python train.py --d_model=192 --attn_scale=0.125 --lr=0.000621 --weight_decay=0.25 --schedule="wsd" --decay_shape="sqrt" --seq_len=512 --doc_mask=true
MLP neurons of a small language model. Each row is named by its layer, matrix (up: input weights) and neuron, and shows model dimensions 48-111. Each number is 50 + 15 x the weight over its row's rms, rounded and kept within 0 to 99.
After each neuron's rows, "fires after" lists the tokens most often just before its 100 highest values on Wikipedia text that the model never trained on.

L9.up730:32 63 36 42 57 32 26 55 59 57 41 55 35 62 53 49 48 34 49 54 53 29 45 59 53 27 53 60 68 47 32 65 75 55 49 23 65 50 47 49 61 61 52 68 38 28 58 67 46 80 47 34 66 25 52 48 34 63 78 53 53 80 67 32
fires after: " |", ":", ",", " the", " –"

L4.up249:52 83 70 43 40 31 15 71 62 64 61 44 40 72 63 62 31 34 47 39 42 51 50 39 34 40 51 53 47 24 21 50 77 53 44 26 43 30 50 43 63 56 50 66 51 70 49 51 59 49 45 15 50 64 25 54 56 56 47 59 29 51 40 68
fires after: ",", " is", " and"

L9.up56:61 77 18 16 70 61 63 41 52 17 54 37 49 54 43 48 69 47 55 51 33 45 72 72 48 63 76 57 41 42 73 43 58 51 25 11 56 46 37 49 26 44 57 53 49 46 76 39 52 47 73 33 39 60 68 32 60 24 66 45 41 53 52 30
fires after: " D", " the", " V", " of", " an", " "

L6.up59:53 58 35 36 69 73 39 52 42 65 51 08 40 51 55 56 50 65 45 50 75 30 60 56 44 50 66 49 47 41 69 64 70 54 59 24 48 76 50 41 30 52 49 69 66 55 83 53 36 19 53 54 37 41 26 55 48 74 62 69 71 91 36 47
fires after: " |", " (", " \"", ",", " un"

L9.up651:33 49 61 60 46 58 51 33 51 26 59 47 26 48 52 41 50 47 35 23 68 47 13 50 75 75 83 63 49 26 34 41 32 54 35 58 23 68 54 48 29 77 52 38 65 55 63 47 61 40 53 58 44 49 63 55 52 52 11 14 58 71 50 40
fires after: " st", " Le", " St", "St", "."

L9.up280:40 73 43 31 41 51 73 53 31 46 48 53 65 64 72 72 66 54 58 64 38 45 56 42 30 30 51 45 94 66 34 50 75 62 38 54 23 62 56 44 52 63 60 70 45 67 70 46 46 58 56 71 23 43 50 65 36 57 36 27 56 42 32 23
fires after: " W", " Sw", " to", "w", " w", " N"

L6.up86:53 63 21 65 37 42 49 16 52 55 50 40 34 37 55 47 86 48 15 34 55 32 61 45 76 71 60 69 55 46 61 49 22 71 79 64 73 15 54 38 35 59 58 53 46 45 63 38 59 42 56 17 73 48 30 64 63 65 32 86 52 63 40 51
fires after: " ", "\n", " a", " |\n", "\n\n"

L4.up240:55 83 52 40 51 56 35 58 29 40 53 48 56 55 48 40 51 53 39 50 15 55 55 68 39 48 52 44 64 37 37 36 65 50 68 45 40 61 56 63 56 49 55 49 45 52 58 37 74 56 77 55 53 90 78 66 41 45 27 49 27 39 31 77
fires after: "19", "20", "18", "r", "am"

L6.up558:78 47 27 20 40 22 58 44 72 55 69 38 55 53 33 78 58 65 21 53 60 43 60 98 62 50 66 70 31 46 21 17 48 65 38 47 45 73 60 34 57 55 62 40 34 46 49 38 29 50 38 41 33 50 70 52 45 32 65 23 29 55 36 55
fires after: " in", " In", " the", " of"

L9.up12:43 84 49 65 43 36 35 50 75 42 15 26 38 47 59 40 36 38 43 53 69 45 36 53 79 69 66 62 64 36 46 46 68 93 68 22 54 35 55 31 34 65 51 63 60 57 66 67 62 36 67 42 37 70 73 21 53 58 54 29 47 44 56 35
fires after: " t", " T", " h", "ig"

L9.up550:45 74 20 69 57 39 59 35 63 47 19 42 43 45 45 31 69 41 59 40 77 36 32 41 61 45 48 35 35 50 43 60 29 66 62 62 55 39 47 60 29 44 63 43 83 36 85 30 54 51 53 43 41 60 59 42 65 59 45 79 57 67 64 41
fires after: " |", " "

L6.up87:47 63 38 52 25 45 42 51 33 58 57 36 59 40 46 68 45 39 32 70 36 31 52 42 65 57 43 65 82 57 66 35 70 49 55 57 40 48 60 23 62 49 64 69 80 71 73 52 53 57 62 30 49 58 35 69 67 49 66 62 48 41 36 68
fires after: "19", "20", "–"

L9.up45:72 65 42 26 53 29 77 34 70 30 57 31 42 59 38 60 76 78 66 54 56 46 50 38 29 68 47 58 46 54 61 73 33 87 55 32 39 56 56 63 29 62 59 70 36 76 51 39 64 50 47 33 83 64 44 47 46 49 50 54 43 80 43 52
fires after: " the", " R", " int", " part", " V", " r"

L9.up382:81 75 55 55 58 69 41 50 61 29 50 49 69 65 44 24 60 62 44 54 48 32 42 71 59 59 62 51 76 50 61 25 71 56 34 67 48 44 48 41 51 68 59 58 76 53 48 83 60 42 39 59 69 40 53 85 38 49 63 68 50 67 61 50
fires after: "19", "20", "th", "|", "–"

L4.up626:36 70 56 47 12 38 54 39 32 48 52 48 53 43 44 59 51 59 73 39 76 49 60 51 50 43 27 50 63 49 61 51 77 90 43 47 64 53 74 41 81 57 66 46 38 32 68 62 33 38 48 51 51 45 46 44 35 38 65 78 46 79 64 40
fires after: "\n", ")\n", ";\n", "\n\n", " in", " |"

L4.up657:45 78 38 46 36 52 60 16 37 55 80 36 63 49 68 43 55 49 18 51 78 42 78 63 39 22 51 63 52 26 74 65 37 31 41 24 39 57 67 53 67 55 56 48 64 69 53 49 43 53 42 30 66 33 38 52 61 48 36 44 70 86 24 51
fires after: "A", "==\n", ".\n\n", "\n\n", ".\n", "D"

L9.up48:53 68 30 03 52 59 49 52 34 43 60 48 40 18 48 58 42 54 34 33 69 40 39 59 55 53 51 41 67 64 48 70 53 64 80 56 66 64 83 38 48 56 60 78 85 49 47 49 65 57 68 30 50 49 37 49 34 50 78 44 18 53 73 56
fires after: " sim", " S", "S", "s", " L", " s"

L9.up310:25 49 33 45 72 22 59 41 65 42 50 52 30 65 67 52 56 31 47 62 56 24 46 61 85 64 70 61 44 47 33 69 55 45 46 21 63 56 41 70 35 63 59 81 68 64 48 51 59 36 56 45 39 66 64 35 59 38 69 34 36 36 28 23
fires after: " t", " T", " s", " S", " inter", " sup"

L4.up589:67 72 36 32 56 45 58 48 52 10 44 25 52 62 32 57 45 34 40 08 19 50 52 91 41 48 71 47 55 50 39 60 57 51 26 57 75 66 44 36 45 65 62 50 31 53 64 78 31 50 75 63 51 31 28 77 31 49 49 79 28 63 37 15
fires after: " the", " of", " in", " a", "'s", " The"

L4.up421:36 56 31 51 44 68 38 56 49 44 47 32 50 62 57 48 42 42 28 24 88 35 52 64 56 17 50 37 53 12 66 66 38 65 54 44 29 54 48 56 17 64 62 51 72 50 51 45 50 23 11 43 51 42 40 65 63 57 46 46 38 56 47 48
fires after: ".", "e", ".."

L6.up99:67 67 39 68 44 35 68 43 67 43 31 53 12 58 46 60 55 26 40 45 21 41 55 78 53 57 47 55 53 47 59 49 36 70 52 27 43 50 82 38 34 53 61 39 66 57 59 36 36 41 34 55 39 45 46 66 29 41 71 31 63 51 27 28
fires after: " L", " T", " W", " D", " F", " of"

L6.up616:27 54 46 26 46 27 51 39 54 24 86 55 65 47 50 30 53 43 51 61 76 39 50 60 58 63 40 47 49 60 55 61 60 46 63 53 52 45 66 32 13 68 63 46 72 94 69 57 73 48 73 68 74 56 49 51 51 55 46 68 56 54 36 25
fires after: " was", " were", " ", " is", " the"

L9.up639:59 64 50 64 33 73 36 66 60 68 35 60 37 89 57 61 69 24 64 50 51 33 63 67 73 10 42 61 39 30 10 43 67 41 57 32 60 58 60 54 45 56 59 37 46 36 52 47 48 39 40 42 18 48 45 75 77 47 48 55 33 66 37 49
fires after: "y", "e", "ry", "a", " p", "i"

L6.up586:39 50 35 16 44 24 68 26 57 60 76 60 41 52 43 64 62 49 25 30 33 38 31 51 29 60 57 56 34 60 66 63 42 77 43 54 59 72 47 48 48 57 63 62 71 30 79 37 76 47 43 48 61 32 51 75 57 39 55 40 14 67 70 53
fires after: " in", " In", "In", "=="

L4.up274:58 56 61 55 13 53 38 16 51 44 80 46 35 32 41 60 59 62 36 39 42 35 60 65 68 34 49 48 55 23 56 36 31 53 27 66 66 55 50 45 56 61 54 57 44 59 67 41 62 39 29 46 69 41 51 58 48 19 46 40 33 49 17 57
fires after: " (", "\n\n", "\n", "===", "==", "-"

L9.up252:61 81 62 77 76 41 22 49 32 41 55 18 72 45 32 33 51 35 41 52 56 40 36 33 68 28 48 64 34 39 51 62 49 44 53 39 50 35 38 46 37 55 59 59 51 48 54 61 76 45 54 39 48 57 84 83 47 44 35 50 64 76 36 77
fires after: " com", "mer", " ty", " Democrat", "er", " Car"

L2.up141:33 42 49 29 40 48 46 57 55 67 53 64 51 57 47 52 76 27 42 57 41 35 63 64 54 53 58 45 65 35 42 56 53 50 53 52 32 40 67 23 34 58 55 37 52 57 70 44 33 19 45 82 44 65 31 46 69 64 48 32 53 58 40 73
fires after: "19", "20", " ", ",", "–"

L4.up201:61 31 34 31 53 79 47 58 25 49 63 43 26 40 82 73 72 39 21 55 44 50 43 54 92 50 59 70 53 40 72 69 60 21 27 45 45 47 45 37 48 64 60 55 39 74 55 58 46 36 28 66 76 44 89 48 61 23 54 45 45 54 51 60
fires after: ".\n\n", " \"", "\n\n", " (", "==\n", " ==\n"

L9.up83:75 72 42 38 54 50 53 59 63 39 41 48 43 47 37 59 59 42 54 50 40 55 56 49 52 45 56 41 74 36 30 23 36 54 58 25 27 64 15 60 34 59 62 44 39 51 51 29 63 78 94 57 39 50 68 47 26 47 74 51 39 69 51 42
fires after: " Sw", " Sch", " St", " of", "y", "w"

L9.up81:48 80 48 44 53 67 52 15 56 37 43 47 47 15 51 42 59 46 40 15 76 26 68 69 35 51 58 49 08 56 47 52 52 51 69 63 53 61 34 56 20 68 54 71 59 47 77 55 38 10 20 49 72 46 48 47 53 63 56 55 65 49 36 44
fires after: " ", " f", "f", " ex", " pr", " ("

L2.up569:58 50 46 10 47 45 20 59 62 38 65 56 30 57 36 65 79 51 24 54 37 54 60 48 28 71 53 35 69 47 40 65 76 75 67 48 52 70 85 35 65 55 57 49 46 60 53 22 60 54 42 60 72 72 35 49 68 33 62 24 31 56 37 73
fires after: ".\n\n", "19", "\n\n", "20"

L9.up235:40 48 19 53 42 49 42 35 87 51 51 32 40 96 52 60 64 33 49 27 67 29 55 64 44 67 34 73 48 37 73 78 52 46 44 68 87 60 61 46 32 69 58 36 44 45 55 71 42 41 43 13 56 64 53 32 57 76 58 44 41 46 53 47
fires after: " c", " C", " pre", "ec", " m", " M"

L4.up127:43 56 08 45 50 55 36 63 44 39 48 39 23 25 41 47 60 50 42 41 72 22 80 66 45 18 63 76 52 35 59 58 55 51 54 30 64 45 35 30 73 64 65 67 83 43 56 43 46 41 49 38 51 61 62 46 71 48 57 45 59 70 60 58
fires after: "-", "|", " |", "=", ":"

L6.up79:40 66 45 31 59 60 42 42 21 38 59 40 51 54 54 62 28 60 45 42 51 52 33 46 54 57 54 59 51 30 51 68 68 45 48 29 77 52 60 47 40 54 56 85 64 49 68 37 58 39 57 64 37 55 42 28 62 52 50 48 23 49 53 71
fires after: ",", " S", " to", " was", " is"

L9.up294:40 63 52 57 68 64 49 50 47 41 52 30 36 53 51 68 57 44 37 22 79 32 63 57 39 27 57 56 60 28 12 28 63 68 53 41 33 45 56 40 41 52 57 75 31 82 35 60 54 44 45 49 73 18 43 47 72 72 69 35 46 40 49 64
fires after: " in", " of", " At", ",", " O", " B"

L6.up551:36 64 37 38 64 55 22 68 51 65 27 29 39 69 42 41 41 71 46 52 43 32 53 49 43 47 63 27 54 54 17 54 93 77 78 23 61 27 53 45 33 53 60 53 55 61 34 53 63 55 58 88 36 35 39 38 71 51 78 66 44 43 28 63
fires after: ",", "ans", "18"

L9.up161:73 79 51 51 40 47 50 59 61 53 47 37 49 99 40 67 51 50 40 53 42 36 53 81 74 32 47 35 55 55 43 33 63 82 50 67 52 55 52 46 49 48 60 52 39 55 56 43 50 25 35 48 57 58 36 46 85 45 59 40 32 43 29 51
fires after: "19", "18", "ex", "ur", "al", "20"

L9.up257:37 46 40 24 26 64 49 42 69 25 44 62 56 51 29 77 82 18 63 35 70 40 49 53 36 56 67 43 44 44 54 69 18 60 29 68 70 73 50 66 35 43 57 31 46 42 44 52 29 75 57 51 67 60 69 67 59 49 38 17 51 92 53 61
fires after: " c", " C", " opp", " comp"

L9.up432:44 58 34 70 27 48 45 52 50 22 70 36 52 64 55 49 63 46 43 44 89 42 51 63 31 49 56 81 69 33 70 68 24 54 52 38 38 67 62 32 19 37 66 33 82 60 72 48 76 44 38 58 44 42 31 45 66 78 34 63 37 53 60 38
fires after: " e", " f", " F", " n", "ced", " le"

L4.up551:58 49 46 27 62 51 14 60 76 40 49 50 48 47 40 30 61 56 27 36 45 39 45 77 33 70 52 59 72 52 28 42 89 61 70 68 51 41 28 53 64 63 63 61 49 47 38 59 52 25 65 49 55 44 60 61 38 53 42 41 10 39 54 60
fires after: "19", "18", "–"

L9.up504:53 81 42 61 64 39 26 50 48 35 50 54 48 56 65 69 51 37 40 55 57 50 39 33 84 12 39 32 65 26 41 74 56 56 45 42 64 43 33 38 56 26 62 47 54 54 52 50 47 63 72 63 28 41 58 55 56 47 62 61 32 47 65 57
fires after: " Ch", "o", " Gu", " Je", " Jo", "u"

L9.up40:50 38 52 47 59 50 40 42 31 48 39 60 37 49 61 52 69 40 39 58 48 55 52 65 50 42 42 39 53 46 56 32 84 77 26 49 56 66 46 39 66 45 63 66 50 70 41 25 76 27 40 46 27 53 54 59 59 37 68 49 61 64 08 64
fires after: " University", "h", " Mich", " Mc", "ch"

L6.up716:92 39 72 50 31 29 69 41 47 39 61 75 63 36 49 69 71 50 30 51 60 33 36 51 88 19 48 66 60 31 65 50 52 49 58 26 37 57 44 33 07 53 60 59 54 35 75 62 35 27 20 59 38 33 65 79 58 45 51 50 45 52 41 27
fires after: " |", " Re", " Go", " B", " O", " R"

L6.up184:60 52 54 59 48 55 59 38 81 38 38 50 44 67 48 77 58 37 49 39 48 35 28 79 55 54 35 69 37 47 64 58 48 54 63 58 71 57 89 48 27 76 60 36 39 41 30 50 58 32 30 28 16 80 48 53 52 48 36 75 79 58 36 58
fires after: " c", "arly", " f", " m", " bro", "he"

L4.up495:36 71 59 20 40 31 00 35 32 43 73 27 65 82 66 29 59 35 86 31 28 26 63 49 61 47 49 44 58 36 54 42 53 32 53 41 54 41 75 49 44 67 59 73 54 50 45 33 56 29 56 30 66 73 27 36 78 67 52 41 64 54 52 57
fires after: " ", "\n", ")\n", "19", " |"

L6.up209:40 46 40 41 39 78 38 66 70 54 35 47 48 50 51 56 81 16 42 27 53 45 41 56 65 29 31 72 31 54 55 59 37 59 51 64 58 49 55 60 37 63 69 41 79 27 76 53 58 48 55 35 36 40 28 94 76 32 57 45 43 52 57 76
fires after: ".\n\n", " a", " was", " |", " his", "'s"

L9.up638:45 47 34 33 60 72 55 42 56 27 81 69 20 39 60 67 39 55 50 19 78 28 49 61 69 65 67 51 33 57 50 48 57 69 61 33 49 57 35 53 36 59 61 20 60 62 72 30 57 68 65 40 37 49 71 61 71 55 64 22 39 77 46 48
fires after: " s", " inst", "u", " S", " k"

L9.up258:51 66 47 57 20 66 69 36 62 77 52 48 39 46 40 72 64 34 50 30 33 40 77 47 84 50 32 69 46 49 39 62 34 55 88 58 45 72 32 59 12 79 59 68 46 47 43 51 56 60 35 57 37 67 66 23 53 52 45 44 59 74 24 41
fires after: " to", " l", " n", " d", " t", "w"

L6.up74:73 67 22 29 50 47 62 56 43 23 30 61 43 51 47 33 68 60 15 50 56 34 18 49 50 37 62 38 34 47 59 65 49 68 51 29 21 59 40 76 36 51 53 49 40 23 55 26 73 52 42 61 41 42 34 42 99 69 76 48 52 52 44 58
fires after: " ", " |", ","

L9.up489:44 41 37 60 39 61 75 60 46 45 47 36 34 72 76 18 65 62 61 39 59 40 56 50 47 42 63 72 65 41 62 73 34 65 38 40 56 56 67 51 41 63 54 41 60 55 58 23 61 44 20 35 22 48 35 70 45 52 79 45 55 75 35 30
fires after: " c", " C", " am", "a", " cons"

L9.up595:28 61 12 52 67 30 41 52 24 42 34 43 31 47 44 82 23 34 52 43 41 52 44 48 56 43 96 31 39 62 21 62 60 45 48 55 92 58 69 47 40 58 61 54 35 37 51 56 71 59 68 38 42 50 51 47 48 63 37 71 51 61 38 81
fires after: ",", " in", " and", " |\n", " United", "."

L3.up480:42 67 45 28 18 38 48 40 52 72 62 66 66 53 49 57 51 30 25 58 30 40 51 66 66 44 57 34 64 46 38 35 73 40 46 33 74 53 76 31 60 57 61 42 69 53 75 65 55 48 61 43 51 68 21 45 48 75 39 70 83 76 56 57
fires after: " ", "20", "–", "\n", "-"

L6.up636:62 99 39 17 52 55 33 51 79 27 48 43 38 68 45 59 27 45 64 35 38 34 60 59 59 55 57 31 31 51 20 47 93 37 67 42 76 39 40 64 37 61 52 79 68 45 38 22 66 39 54 34 58 58 52 62 65 53 64 60 50 60 64 60
fires after: " a", " t", " the", " an", " A", " The"

L3.up736:19 48 65 17 49 69 24 51 46 59 29 49 45 56 51 14 80 43 34 48 22 28 65 69 38 42 41 77 52 26 49 35 54 64 41 43 33 28 60 32 60 70 63 67 52 85 59 29 62 44 39 62 40 47 42 45 81 46 60 44 41 52 37 63
fires after: "19", " ", "20", ",", "."

L4.up587:54 46 38 28 56 29 54 68 76 46 31 34 30 64 47 49 62 42 55 55 49 51 48 61 32 50 66 35 25 16 45 32 40 45 44 57 65 42 66 65 40 72 59 47 49 52 71 28 56 76 59 38 53 61 62 45 60 55 57 36 66 68 20 42
fires after: " the", " of", " and", " m", ","

L6.up530:38 70 50 46 60 37 22 34 66 41 82 28 13 38 27 63 52 14 31 46 35 40 50 51 61 47 64 54 44 56 33 66 66 46 61 48 59 38 33 30 48 49 55 51 61 28 50 50 66 30 38 44 39 32 39 46 55 25 52 57 47 77 39 79
fires after: " with", " in", ",", " a", " (", " through"

L9.up80:28 57 48 46 32 55 80 13 57 78 56 35 43 85 21 44 52 58 47 59 56 33 51 49 67 37 47 60 45 67 67 63 59 42 54 29 61 60 53 52 17 49 66 46 42 64 30 64 57 65 78 33 52 60 62 52 54 88 47 45 43 50 67 59
fires after: " be", "(", "us", "os", " es", " as"

L9.up718:59 19 53 57 60 43 65 65 45 76 37 68 34 65 38 76 59 45 57 63 33 33 49 62 55 60 64 36 52 36 28 35 59 77 54 44 49 58 55 63 52 79 50 67 39 65 41 28 74 66 41 14 55 54 39 43 54 25 81 84 47 67 15 62
fires after: "ph", "h", " Mich", "pl", "arm"

L6.up82:56 74 41 57 50 42 71 43 53 55 43 47 54 78 33 62 60 48 27 37 48 37 28 71 24 33 40 70 61 47 61 36 73 72 47 50 60 45 32 26 53 65 57 38 56 77 43 78 56 60 81 48 67 46 59 67 42 42 71 34 52 49 41 46
fires after: "19", "20", "22"

L4.up656:51 44 46 46 58 79 34 35 68 45 50 37 38 42 69 55 67 17 26 52 27 44 63 64 39 46 59 58 60 50 58 46 75 75 43 66 70 53 34 39 61 67 61 42 44 73 19 55 54 50 45 57 70 44 65 63 41 70 69 38 31 44 32 63
fires after: "19", "18", "20", "17"

L9.up645:31 71 22 67 45 22 36 66 57 28 20 50 55 45 55 65 50 61 15 47 33 33 55 33 70 47 54 40 48 39 17 52 50 35 61 75 55 25 62 55 61 37 58 44 54 29 41 42 39 40 49 49 41 76 71 52 48 51 16 64 39 53 79 34
fires after: "y", "ie", "u", "o", "ro", "ian"

L6.up486:50 57 38 28 77 55 41 62 75 18 47 48 29 55 46 42 59 56 33 45 24 45 58 75 24 60 68 47 15 32 37 41 62 60 59 53 51 67 58 46 54 53 69 47 50 45 48 58 56 36 39 41 62 55 43 68 33 50 52 12 53 72 49 59
fires after: " ", " the", " of", " in"

L9.up502:55 35 47 52 30 28 45 33 60 30 74 57 50 62 51 50 61 73 72 20 70 36 53 47 63 66 72 68 37 60 47 62 33 64 57 54 52 37 61 40 41 50 72 44 43 66 56 62 64 61 29 27 52 62 28 48 39 47 29 39 53 64 58 28
fires after: " the", " f"

L4.up131:56 60 63 45 38 83 69 56 69 36 37 48 37 62 44 45 73 52 56 52 56 30 54 40 72 30 36 51 61 39 25 53 46 53 51 28 77 52 51 55 38 50 55 52 52 90 44 53 70 39 20 73 48 71 28 64 54 36 65 35 32 80 61 65
fires after: " was", " is", " were", " (", " /"

L9.up462:47 35 51 65 63 54 55 32 66 62 77 45 57 32 29 54 67 34 62 31 66 41 33 40 65 44 34 55 60 52 47 65 38 27 42 34 30 74 51 69 35 76 65 93 72 59 48 52 68 57 55 47 29 56 48 62 67 69 60 54 74 78 41 52
fires after: " m", "St", " st", "st", " en", " sh"

L4.up490:44 56 59 22 53 71 53 24 54 22 44 29 60 65 33 32 78 19 37 59 64 38 45 52 52 23 55 35 38 56 75 61 59 54 71 13 51 50 61 49 34 61 62 50 62 64 46 68 89 37 40 58 55 75 22 64 91 51 33 47 49 52 48 51
fires after: " was", " is", " were", " are"

L3.up217:56 78 35 53 09 46 52 49 67 72 73 55 63 64 60 49 67 46 35 56 35 40 64 54 79 52 45 51 68 58 48 51 56 46 77 50 54 50 64 15 20 59 61 33 52 76 71 57 47 39 61 68 48 54 34 41 75 52 26 71 71 54 26 11
fires after: " ", " .", "–", "20"

L4.up145:36 47 64 43 20 46 42 34 45 54 60 27 52 58 40 38 58 74 53 35 33 33 66 70 29 50 45 50 66 38 64 53 51 62 71 39 55 51 53 18 74 64 62 57 64 92 37 43 57 39 57 43 72 54 63 39 58 51 52 44 43 66 42 51
fires after: "20", ")\n", " ", "\n", "19"

L4.up205:42 72 37 48 49 45 47 56 33 41 44 38 40 50 70 47 61 72 50 30 39 24 76 58 61 44 59 65 61 33 53 37 63 60 62 35 51 58 53 34 32 86 60 48 52 53 79 59 49 38 55 73 25 54 34 64 70 70 64 40 81 70 32 45
fires after: " ", " |"

L9.up681:26 72 47 46 52 33 23 50 43 42 39 13 45 39 44 36 46 59 51 29 30 43 28 39 48 23 57 60 50 47 42 82 63 48 69 63 63 29 50 48 65 53 53 64 79 52 57 73 36 13 63 57 27 45 49 74 57 48 40 70 30 48 40 57
fires after: "or", "er", " Ser", " Gr", " Car", "ul"

L4.up406:53 85 39 62 38 75 21 36 53 72 47 50 35 74 64 57 49 23 06 39 45 44 55 56 41 45 46 45 52 40 61 72 67 48 48 47 65 76 34 45 36 53 51 39 68 45 54 50 55 45 32 44 40 62 27 41 58 42 60 38 60 67 38 66
fires after: ".", " |", ".\n\n", "-", "==", ";"

L9.up379:42 65 40 45 46 40 56 50 57 48 51 55 19 44 51 81 40 51 40 32 38 45 31 48 61 35 52 22 31 48 46 74 79 56 70 69 67 50 33 51 32 60 64 59 53 25 59 33 62 50 56 43 40 38 47 16 42 52 58 29 24 89 41 65
fires after: ",", " d", " ", ".", " to"

L3.up657:47 87 58 41 26 41 31 65 59 75 56 25 31 40 26 26 45 51 57 38 18 41 65 62 36 65 64 49 75 42 57 36 59 31 66 44 74 47 79 64 65 56 49 49 55 62 58 41 61 52 46 30 56 73 51 68 62 53 58 59 51 55 61 46
fires after: " ", "–", "20", "18", "P", "19"

L6.up611:35 49 27 51 47 40 68 38 40 09 51 54 46 49 61 56 72 56 17 36 42 46 46 68 65 48 65 64 49 31 67 79 52 35 75 47 44 27 69 28 66 43 49 46 51 50 65 59 42 15 25 53 62 45 54 63 51 73 28 52 43 54 54 56
fires after: " re", " Re", " O", " E", "O", " ("

L6.up193:76 46 46 47 38 38 41 66 53 28 35 45 34 44 56 45 62 35 58 41 80 51 32 38 91 76 44 74 68 47 25 55 55 62 60 06 59 40 70 33 26 67 62 55 56 69 81 51 43 73 47 50 73 45 28 60 57 56 54 41 71 56 22 53
fires after: " H", " G", " J", " T", " D", " Th"

L4.up510:52 55 50 42 48 63 48 37 50 38 40 52 48 25 31 36 67 35 15 29 61 38 40 57 63 54 43 51 61 60 61 59 46 76 72 26 53 63 83 40 08 61 59 81 59 23 78 46 42 34 40 65 41 62 33 34 69 46 51 55 58 58 36 59
fires after: " ", " |", " |\n"

L9.up291:23 49 35 75 53 42 32 59 50 45 61 43 58 44 62 57 58 57 46 64 69 34 14 42 57 49 30 62 37 26 23 39 71 53 59 35 65 51 43 40 35 52 54 42 54 38 73 60 44 34 47 22 21 33 39 46 64 46 46 29 65 50 65 47
fires after: "i", "im", "y", "um", "ay", " T"

L9.up131:41 68 21 22 54 36 48 48 63 42 26 28 49 66 72 40 47 36 57 17 59 41 54 70 30 54 81 69 58 73 42 65 37 60 46 58 42 57 61 70 47 42 65 62 57 60 76 46 40 41 54 54 47 41 70 64 77 70 75 41 43 67 44 15
fires after: " an", " A", " c", " ", " C", " E"

L9.up245:50 50 49 63 57 45 42 73 47 71 52 37 39 85 51 49 70 54 57 60 40 35 52 70 30 35 57 43 32 35 11 46 55 42 65 51 41 23 76 19 28 65 57 49 42 54 44 65 57 41 37 11 49 34 49 38 62 43 41 57 64 76 41 54
fires after: "y", "ic", "im", ":", "or", "op"

L4.up665:27 49 30 48 43 49 40 32 38 30 52 34 29 36 49 64 63 43 07 23 51 53 59 53 66 40 38 54 56 20 43 66 56 78 65 42 55 29 42 48 56 70 63 70 58 65 62 39 73 47 55 38 62 44 40 68 55 36 70 47 48 63 58 60
fires after: ".", ".\n\n", ".\""